Part of a small language model's weights.
Size: 10 layers, vocabulary 4096, 8.06M parameters.
Architecture: LayerNorm before each block, no biases in attention or MLP, attention and MLP in parallel.
Training: 152M tokens, 5173 steps.
MLP neurons of a small language model. Each row is named by its layer, matrix (down: output weights) and neuron, and shows model dimensions 0-127. Each number is 500 + 25 x the weight over its row's rms, rounded and kept within 0 to 999. Numbers have three digits each.
A block is one neuron, or neurons of one layer that tend to fire together. After each block is what it responds to, as a language model described it from the Wikipedia text at the highest values.

L7.down840:480499520487485509444494511504471505543447500504509507486517506510471497501543500473468488522486493515510525501482554527494482515492521461582532474476508464526451515476501482517557479494496543540500541454535488485487465518523508505506551556496517493519498488465509491573503476502500508523468498544521501454498548483475491475491508516484512495482514440501543450511500482504542499523467
Description: List continuation points

L7.down907:487507503497512483500530498524507500525512480505493512505510485482509550494541519493520474466497480470519504469508460476529496493518491437485526500480450480474451524512465511471544558490529521529467502463511510494481482478520529474467464531478515464475529474520535433470502502502515523516491497490496545476492506485539487504515478501503521494482515486492503477477489482543530512533493
Description: Mid-word stems before suffixes

L2.down33:492501509487471522500516548526494507519514510523518509556487491494481530517530470501518438463522489521539527496535469499455479482503508495541524496491503521550482489520507512457493487484503489510484514473515489509524539508510506524473460518441499559506483498471511528483474509483451506494493493516482494431469543498495487516522520544503473508480504470535516449505499526500547519514510
L2.down102:494540475522534486463517502504555562482516505463520534492519518505477542524479484501478483517496449513491450509531549496527481515540494540531501514482435534485505495504475496509488445473497480485477481517501484528490524543474511481542519487517530517491534549516496526484464568502500481530496503503502471533519510449484515497509490487507478467515479548489509520472536524519479493529458
L2.down143:517463486501492535497533496464519493478510465516541526534488489493493457454515503502483514488506457530472470507513508562520527494482465537517466489525466455574487516516487546527477438531532521482504455514494527479514472476526481520488493538505482467509507503510508513492530479542479484501506530517484499494489517505529533543470540473491522469545522500511483517507525479502475489488486
L2.down512:491500519490480488493542548510487529562495478509484496487474490535484446485473519460477504531480477476508493525482467520504463514532511469496527487497477511474477492521527533538481485507483512485455504519497511492503487467505484500478506536519539544506487527483529480569459537449489512502500507493562489593487492496517562485510532497515481476473526531493480471509561478470466498515482
L2.down647:513499502463511519511490522489497482495511513533476484500494517524527545486518540481489521521475512504452472525492450444469492471501502515506469496478514437494479484490499540516541455504528490512531555475504511469486516500490501526498495478537535505492463525475495493477512502546492489544493466507482518499458455507516488419476514487537527527522542499528522496511465472478496485491503
L2.down822:489484482534502508497524504497523480500506496470526492493516494445525482540533488523523517517470477494494474483528514514500476495458459527537490493515435522523515482508497505515506515501518484487467507494493471501489494541548478498519508498502456482491526516504545516503486545482492503478506485490503486552544528524533512476492519468497459496504480480505483490488491465574472501510516
L2.down898:480485499519480542504492521505496485513481525495443494520443472555499491516535526470536531504506525473516495500504518509493521482477501495458530523508550504554486511532478484459502518482527493525517507505559490454462505522481490477501459531490514442488474484454475482501504489521511544520514497527536518514494530454515473496493500474471482477506473486494467473489489492447495481484525
L2.down987:497522498506492514462533524503509551494507532487490525523495462513544539480509529540482532503472536482421536497504472487462502474502531497493495489513493493503547503486480547509492516449510492485489510515498475439482496534524443537521516517530504505493508486495559493497477494497521470529452508511543425522511525509486499523484454489504472463499492525522567473480489522508510512489493
Description: Mid-word fragments, section heads

L6.down52:457474515493483549492481529500457494481499506509458484510461475499513529466518467505476496462495502480516495448447531451489523515512507490517530471512533510517467493483523504517538496517490560493496506538506536517493520455495491527508496451489462482491496500471536512501517480493459476456468538492522480533471466513491504479535492491515530549510480536495484505550463498516493514486521
L6.down74:481518511485527494531535518520506485501519504508495530447537481545524462492469489497492535519487514487488489473475495511509484470469483504482470509487460512511492504525523526523513510504497483486495462491525506525485460485525496496489467493550504487492490467539506501519515504470487516491513506497499515565479529512486509512498514503504498548499513508509464449544476547530497536495449
L6.down247:489515496439509490482472484504477502521481526518471517523479530466518540500469494497494487528513493478551510482481470521495464469487540484493455507523496496509501498431453509500490527476497482514462522503499498516481471487506513488495496486469516489550525468512542506548489497481495473502467540479487509491496452514492506509539519523460494444475529522489477486511481522494485543557492
L6.down262:453488476517510496530471534501520503505494495521494461559521582453513493495500513482484513494506513497431508470491486517486448525492509483492474466514496516489487493533502543519483488503529488462465471509509468481500476452425472540520491537485508527506506532495495493512545488510454487468526497486460497477484469491490489505516509472509521517463496461504478502501511509493471529535477
L6.down563:502494496534459507493527486488553496572513533503496521498498505483507477534493533482501485463479499485548485539507508516484531495461505425510508505509507501490482523508460488484500492482499481487462493494499525509547449494511489524483522457546510512468510484522527510511468521444489473501489433482481487478525519528516488507506522492541493506502516523461526517489499487490480490495482
L6.down714:513451507466476460515483513485491495503465500485501528528515512472504502495491535465516556537508438540509476447473508473487498514487525496510491486496537515485502486468500521510511511492502525492554505505492469520535509498500507496473488521485505531506527490446465470485505477485527479509504467547516490525497512525513500491509483544471503479511514457497502484528507486519521518482485
L6.down895:484465516507482498529502503485496496460489510519497506520479509513547529476492520492527501449495469468516524498483461494513475439490468517453528512470538516460498517520482492541484554475512466485482494501457520525511473523474508509444538523514488508504533501525487507485488484491482503507510503468485518509502489515538477490491503504476478542510513521471531494518517488526467529535482
L6.down935:527463486479523511491498555454553554509454525495453517489494518505473467521472440495529478503496475475511540472518498512477480464509503490500468498504513505493540490503488485476475511470469528440485502540528510496510490518511486484510517501480491498510549500490494476533463473442494530517486545488529481512502526475518490496508450530508467502441537507489516495499485505501523518558468
Description: Formulaic continuation tokens

L6.down41:524490517511479537490544565492477515453500479516508480479517467542481495460490459544493474464499486491465542541530503469510474476517475508513488510502537524514493525505536518463484435531507501451518501527525452504504466508486445501508540476469501490501469488505501553526525519504507530515482496459506490522490503535520517451503498522517481506476464498516502498466477512576511469481503
L6.down257:453455544496506501507503471523434509491517445531517538511494481543492467554493513488483542523518519529517489491505473504542519489484494504509469494488507503501498474479480486447517521482512495482448556542496503506510475454539506521525488521499495537504528522501520486500481531475539500519449515539506507533478508502504515474508528492536490477489446466522527481503528483507537527496534
L6.down302:534472483509511483498495517525519502468464457484511457504529491491522562493508533517499521515505512455517517509538520517487508526476479518545564497501433436494472501507538484533553477483487448488511475535480509461480490477464471489499516454511495464551526524516493502528512524527491496464495477475466506476538480513511514521498510496476493498522489504489518537535463508536506469520524
L6.down323:525537517506504490504487489492467513487472501458499538452508476426563509470493512511547509521519451579531446480513488532488474476501487505531503489487497489499490510523537493490519507501478469487512456457489513477527490477506500516552482510482493462506540516497504484490478494501522500467496493512482475492493509524461495565542483475446479485522520509472481490524566477518531469466492
L6.down369:536499477481494480506516509449489502481524468496485490490497506522527505486466490508537518490539527466456498522480470498505519457494526498512490488493463535480478491471519512524526474523485491494491512571517488518483515478525515493483493510520481500602510478498539503468503498550468516524459470504494507504493539489559491461497513531522532474492479503465468509473452486505470501512481
L6.down591:494531495493481503500504518549527496493509501515488506484457496426493499478512511498464505534504457496520524547508494532508473487517484514484459483447471522494452534542558493516476541527507504468494474467431496532485461490481520524498482530486471527529510483492525501528490502481514506458513484493542485520480512450475495508491512519503472507509452501531496496559496535493494478546506
L6.down620:484485507527509466484497539502478511517493483473485479477539479469509515465552468524510485551481522513508474506551526516481529522499486513475467513520543500495516494538486501474485492515516473515504495500505482489486501521488493494455474466496547478496524506486541486506506511478510449567490567483544499532454535527545482459444508484527454466506508488528474464527501475489494502525508
L6.down745:495527528485487516532519522483537497510496515521511498523502508515509461518534496479523519541512534477493503507510463528507482498529514518501512478463519507509495498516479479522479512501500515518536495517580500506482496454506503482515510480469503493496562496456539474472436476529491481520473504521487485537522510509496491497473497506537438501463509429506477489497542510449523526507506
Description: Infobox slash separators

L6.down138:528493516507469458508496486491503537520474546548511529559516522460569502500498494525476535472515510540496481501499480505522491487448498511500511485484493497492483474452511511516495494505498472545509481512513536531433542470532460496491510501546542496534499495478530487478456516521454468528493490551485483465514476440488503471518501550526506472511561493524490495460470467479546472471542
L6.down194:483500489463555473502467499468488542497440473481468527484485482520514524485549470478508493460543513478485562519499489503491530501525533487500519542510508516494491493464480518514485472509497520493484540459511485489483496454497483484556529503527501497511460464476479487489475474477527512539512497519510524480496532463547483504488490503520542495490542463493476509481537502486522498455513
L6.down485:450552530498508483487540514484521473550458494498536492476505468553502509502496486508478557469524511509491484487499555520494457535493513484471517483489490537492498500460542549471500497473511505507488507515487497467500499471500469519480476511501516558523508488519489471481520489497551500499473474509475485416500488471478525506511472483499535504476512466493508493491497541482538463489485
L6.down496:517522465481536494462465527499516552522529468488474500504502473545473509480498497478480500488480510493513503529521477513468507489486556530464550517499503510529504507518538508449462474498509519510469525520526509567492426476433522525508434461473475503493493535523521506498545475499524472524532456509484470495478469506517474501515509483496470472507516498484522486485467455491511479539513
L6.down528:484484509478495529446528475517474483525497527475495459444528482502501479525493527506486470427524479501510474485519545541441434492545508516468467577518457516494521473466467452536481472483505467475486461526494502492497504510498503486517515517535514521480482471499504472513482517502498509535533507473458493500524529514501512484485493462551515530466519493498488488495483513489497477490539
L6.down697:495485454492464499473499483516490550503534481492492517491496479527500517489440516514490499512518481494487480485486451508508473501532493514494530467493467493541473503515511498495524483518518464498496513492506500507501544474513484494478502499505535638515482523526503492562510526523535453502500571551509489484517507478497493496527509529515528489502493518495512545469466505516503545507502
L6.down890:478516480471560536471511530472496496460502499548472516511518470489541512490499504506516520501511477480504443482509529484482493458458492537504525527464435508476491486500471504474494456507523477459505489485490500511511550479528505451541564516519510542487494503542472450517484469495493509492471490498545482512496543464485508494493510518505524527508468541494516565511516495506511436471497
L6.down924:487499521477531492491505494499501478482528482482520493476488492495508485543510501468513529457544502478493510554460491516533511501502475473508509489491508471486506510513491515497492451501477503515469509522487499524520471475536522483516503459513491464491529541499522489468507481503490497497452473549528508484497523504489525494527519489477493546476504512520510502495534506431518467457519
Description: Paragraph and heading ends

L2.down171:498480498542509510520552465498487471519472539509551495512479489458522491472512488477485490485508462470496502504486502510435450482462482497482501549517471468506455514489480535511517490526486528530521493493501502533536511526530489470517482525514478486480473515478522477479483494534518532469468490524480488475491540492486532492530514465500497529483539525494529471524475522514490525462478
L2.down344:511493496500501477555489521534459503493469534515519513519480549503521477518496536487485471457502515484497530501484543464504492438433487533507490493529493469484464567500501514483500522473514554463499504536496472539506494487482543484515513484489500470515522506505442501450504543494485487509518501546509517503500494494500510505518461501473550520525529512493511527462486501498487505518479
L2.down349:475497477473473497554500533485488520519479536514507509498505552505487496471490511492461452482469503494504489502486496479529512507453505494537508497490530488561445514462470539503519502544519519523524470499506508500470484502502500500470508485481524529508538488495531482474522480505505491480500501564537478517528461475510509503501509521502502492495476516501500536480547470508485544476481
L2.down635:501500481511528505497518476501471518471495496499546530535500500487527503498536491476483507513515487471484494467497460454436504545523514506481472476503504458487508552490498539498476488506483500535500479501463511485501474499501483557474510488551528503474510517498504471504488501539488517502516538433471476487513479449496477455507544523516488514519496449505511515544513487536411494509509
L2.down714:492475506470489508526491472497475490493562445471445510533552487502483507425507435522443496500475500481498514483467473548518487500511536502513521508518519526501505498511492514574523481486513501479539493458517486492510446533525519475462502460516522530527477499446491520503522543506550516483507536551490476450486539513486476508481501508495512495511478500499505543517501524468494474528517
L2.down819:511512505492511503465520545485501499476504524531486512523517509457496454513491506536465461509498522547497541510474479499498460462429525512507464488513505490490462515525489522478526524527502499509502509498491509437516476481456492572500484506491510500481481472461509484465523538463539486548462504519488537472492531463520505458543482488549501481499503507505526486511496526500520454520524
L2.down830:489516486454533504472517508484484487522521528505503507462538451455545456485487516513507528522524506478502491498471510524454484477510579500507484509541473517531491505494503509512526505470544509533510521509528446477488452509484465489477502513516489432489493492503470494480526506513520548511458529425526504479509478526520476477538532509455483479497499491488546485546483516529495490497470
L2.down859:484523461502486541483517479508500525510474501528511500541527515478467512514561452506532492534510522529502484485526516485509536557527479495492491499512487494516498501506523540499509506487542487508517503479453505501507490465499492553499523481539519487548477503512535475555451495517561461519496532513530475499485506497514511444465491452520494515445532497550471503520499532454495540468494
Description: Section-opening words

L7.down1000:444496484513525459555524491486511518453508465496507454494499457476508520497533468524497517563455482484472530461470503500531460462508514499516470528471515440503501518492529481505496477505516467509489506502505543556527506538506530501462528470496528527504461502518491469504481521565535498525513516517530524498481475506465469465522496535459488477536487519490534503515514471488453471516475
Description: Infobox field-name endings

L7.down529:450460501481454527509532531503501514521487481475515495484475477523515498538543479478530476559483535530537536500517475511490501508467516535479497480470488500506488499493492502506484496528465536498502513510552496492483517469489512475506527482464514483506494534546544498491504418515528500553448492481509540460497501458502500457476467526489510495491504490432512532513529489496517507531489
Description: Mid-word fragments, infobox slash

L2.down7:459484501513522542479481516528519499513511519493496470498484494496477490449465516485531512536489518490530537492499517513553514517492504516452482514487509510479495450462466510491534537508517505462553519485463510504471492495488463477449490522445499512494498497538465505509521525514546517555514546504468514473485514473474500511502496557487507488518527540534509516509533478490495491507502
L2.down411:523456535470515497483476497502525499481496450481506506541522507499433497515502477534469526516474534491491476507511511517537459508482485505502495503490518512465498524511513513496488476549444528515441498491497456507500487535500488505484513524497481508511500521496471481500540487507511488486458538484483551483494484525527496471501539507522515509544481508537488499501470481513479550494495
L2.down432:487526516466529511533522508442512521486494462491489536506520522493483509507502484488492546499465507488524487504501481491513482519485505501541532498475493505496506509499547527470521457488510482468500480458490449483488483503503495539468514490524485523537516554483446480492506472500562503505526496515526486521521536543497500503504511464499517440515510511538519495486468481502468450471500
L2.down477:502478492532523527491496466513539475497468520471500491499459541460520535495514484484523517498512525477476480539480582536516486483539464535485504475485527463523496525500494498504488487529489502484507594511440470474496473528543533469492471498511524467516457496458520542526514458489449506497501481486510473475495502504480520511500466538481488522491486519508499510491492455500499547510485
L2.down637:558432502475509508473453479529499443483520484540496513492468499537494492482504529509487545485532482475497473544552471485489516522473505518479520548519534485486482529482502475442506489505466515512512463432446497527484536522514455498520494519479487476485519475492516476490501486530500467481515504443460501526484509474481553488450502521498519493528472490494504492518443467537494485502486
L2.down757:504525496499539487516471526518485461495518531502494514492502488483518485486507521509496524453482453504482537506535467468502415441519496538486489493498523511521511529497504481496490515494461518471521489500492528474519432508512512491481510467520474501485520506535514477512503521536497486520545492488520490564504512532448493515528478514517515469499504513570472518447536506495489512499516
L2.down912:480531459560505515514484457507502477463575500496512487493501491473513518464465511490553522485560481519485505488455492485514537459501479480538494512505511481467465525519521499519518546511540517464489508477450504507474511453488483458450492559483527496515532518502524497469544501550508502567524504471495481503528468500468526524453516475483453505512490487515477497556497536474520479495517
L2.down1011:500527488488480498481488497487529506473475463492515537543497475505456473459496496460507526485444535497508513562511524491536510509506476481500453478513535527525489492497479472456531453498505512467500518519504510454488493502491497464523477473456469551524500454509484500491525512511519512538497526478520529496490481467494482489492496446491550490516516520512507505488499489535522502519538
Description: Sports infobox separators

L6.down161:507506534505509471519506470479557522513493497485555495511539488498538505472487502510510506476526508475518459508490498479525492531441510497464481465493516450539451443502488497474470521461505479502536460476538516460499530517491471527478524490518483538542536516525510506484446536457491506448514529481474538498515483477507507489472508492526492500478518527522488484482500556456500454498496
L6.down175:475530524489505472463514465496458518510499522489481484500494513494504525484476459479504513521510490494510515458501476521443524507510509490524474527518517550515541483473448513498499513472493500513444470497506524500539475513527530507494539507509479486514489499507492459576470495533498525465515490446523527503475469484487489487481470465528459520514509481558516485539492492499516492529491
L6.down272:521498532510493494493527525506491495513495489536535500457541466496510479529533518546485503457468498499502518486499509487474527490533456491480493512476485521477487475492489477506491527484471475487578492489508483485516485514521488465498499507462542462469462494523517500449516488520476489528513477481508453499495544513476507529491507509496535481540438501475469491501490500459610484507486
L6.down448:497485486445480519522508482475488490535505520490500496531525550498496460506501453487518452495495525489510500524508520487506463514547508555517499495473546505505457507573482502484519495488503454497498516463522446493497499516497490521511482494501540452481532541462507500504489545480443487487499489548533467498458496491448475519500530485525505461498468472530488540477515508521477481517538
L6.down452:528529490532456499509498496515502481475553518509441497499492516540487522525497479512501561530476457501516489489468456521489504497483497525523462547559460504547474522507507474466483462452482490473482503461489525485495486492547483504507502481521511485487466555511488473523512548528449486563488445482509471537491509474476498532506495479486503502469483522506519472501508540536540502483487
L6.down625:468525531483503480516583495502496523491520487516571479498485475495461467532527521480513489482481534468487498495493488476502511500483498511535453415490524566535465482477486536503489517454517504480504509505511500471501507513494497500500475492494501519495507514514509533456478556440501466505485504502504500472480539540528531518535486519515489482474455548523496512506487479448543514492507
L6.down657:465528510512502479510507518510486465509515511533461491518512482498510489526473481513473524509494508492471506527518488539491485515553500531503519522488515480499498452504531499443529491481500503519502540483478538464556491526491492476507480511481531532517489509479491458496515489463529505487559506528505524544460551443481508529486515521480521495519480514449518507500524542471476487481444
L6.down662:505493465510500514492492538507544497489528538498519519507524505462497480508530511480492418489507539516519505493503547512537498490535473485455490467525486477466512531492494502511496494512488483498492510480487511492508500489473456531479453507453511472504499507500488513480522493500483473491515532490444484442453479521546553504491471463524471536511538491501537440455520492513512538458506
Description: Infobox section-heading starts

L2.down6:506507508528500510485470527540499474507492467502480482479514522492497499469508514503483518500507484495433548452507517481477501520512555500538496508515498502513500516505536515500503501521488466511513483489507494509484533535508529504496539523483472520494496526471503486469480484489541521516496505484473502488513524533508475460476488461504535508522523525471464570488521487529472470453480
L2.down157:520563459476523539494522509538465525535511509526487520504533530507510453494451470529502490448486514520495517553527477501508480452474570502528455462524545540495481505480505571535514512516460482503532480510478495479518533494523510472478490508497473429442509561526471512458522523495504478485505504503492511518513519534503507485465450465475520511452504485502483550523497536516521486490500
L2.down297:511458521514451480495489461490472497494480462526482491473484495526484518510509498457498527506497467526489477570520471489459527496509504510471502490515483523472471552455478488479507493488457489538499476530522502487531485520486515519573537451492509480521495489520544487518479486511539518467505528504496476551461468490493477478482493497496490493569464464483475514559549468534489553523529
L2.down324:512479487493498521496544528540498532497528526501522503540484526529484460491465501438491453494509495476483449518519523504527510505489456554500442512525492479485462480562497513474505511520479486501545528484473534468561509486495516505567480462512519503487505481446497528510486506422501532482512491490493484487505512474466510488512508519505503529500477534453479495498521462463483481511494
L2.down601:529452530503504476481524490483519497495470512503507516552502521504448497498535499464493538494541478483514469520512524494501440488487534474482490505512483486491517556493485508502511500506489497533543489559587520518550496482485443495503532475492451520518483480536523518478486516480521481503505515551502529471509498472517519517548510519501508541486467507457501501451487527511481482511507
L2.down871:475539500523490556505484517495477488527492484505526530469429473474523507452459457497524485488525498459503529503511531506519500532492484499483496489495455508492448468492491479549507505476471489505563504507525491494489522517507536488503505467491477547515531520499552504457500520507488503487502513553516503503481464487497486511515545517548523513506496487526446489450476487487521547539474
L2.down908:469501523451496509509477505500531511511505493536499516526520473508516504467483474469493497507503505529460486461531509484498462555501522500465486471488475485494476499520516495565544495517485509511500520538517501504472500510493520481448503510486474534484463506496525465477500495473497481479516464496497522455489479473464527524498452476573502566547522485473498540494437505507508498484547
L2.down991:499449482503499503519521510463468503521480516497473525515487506517592480488509504479534529510470517467472505495482475521503463489506500525502531523455514486485514537562506468516545484535517471550462503504499507498497481482488486478540527523513525485499459447536489539452489518484538511504447502501511499474480540511493507470490519491536460513500529565496485505519531481502500491455490
Description: Verb stems awaiting completion

L7.down975:438468541496478488486534476454481531472488475514540524496494492460459450510532490467535528474516520500514467505503507503467540513512488521486473523487511453501538519509511523501525522529491519501492539543504508462493486495507513541514469470491497533444485496504514523517491492526518492475503454525442471435457543547529473485540511456514515522503529501432500515503488492485473488486470
Description: Leading fragments of split tokens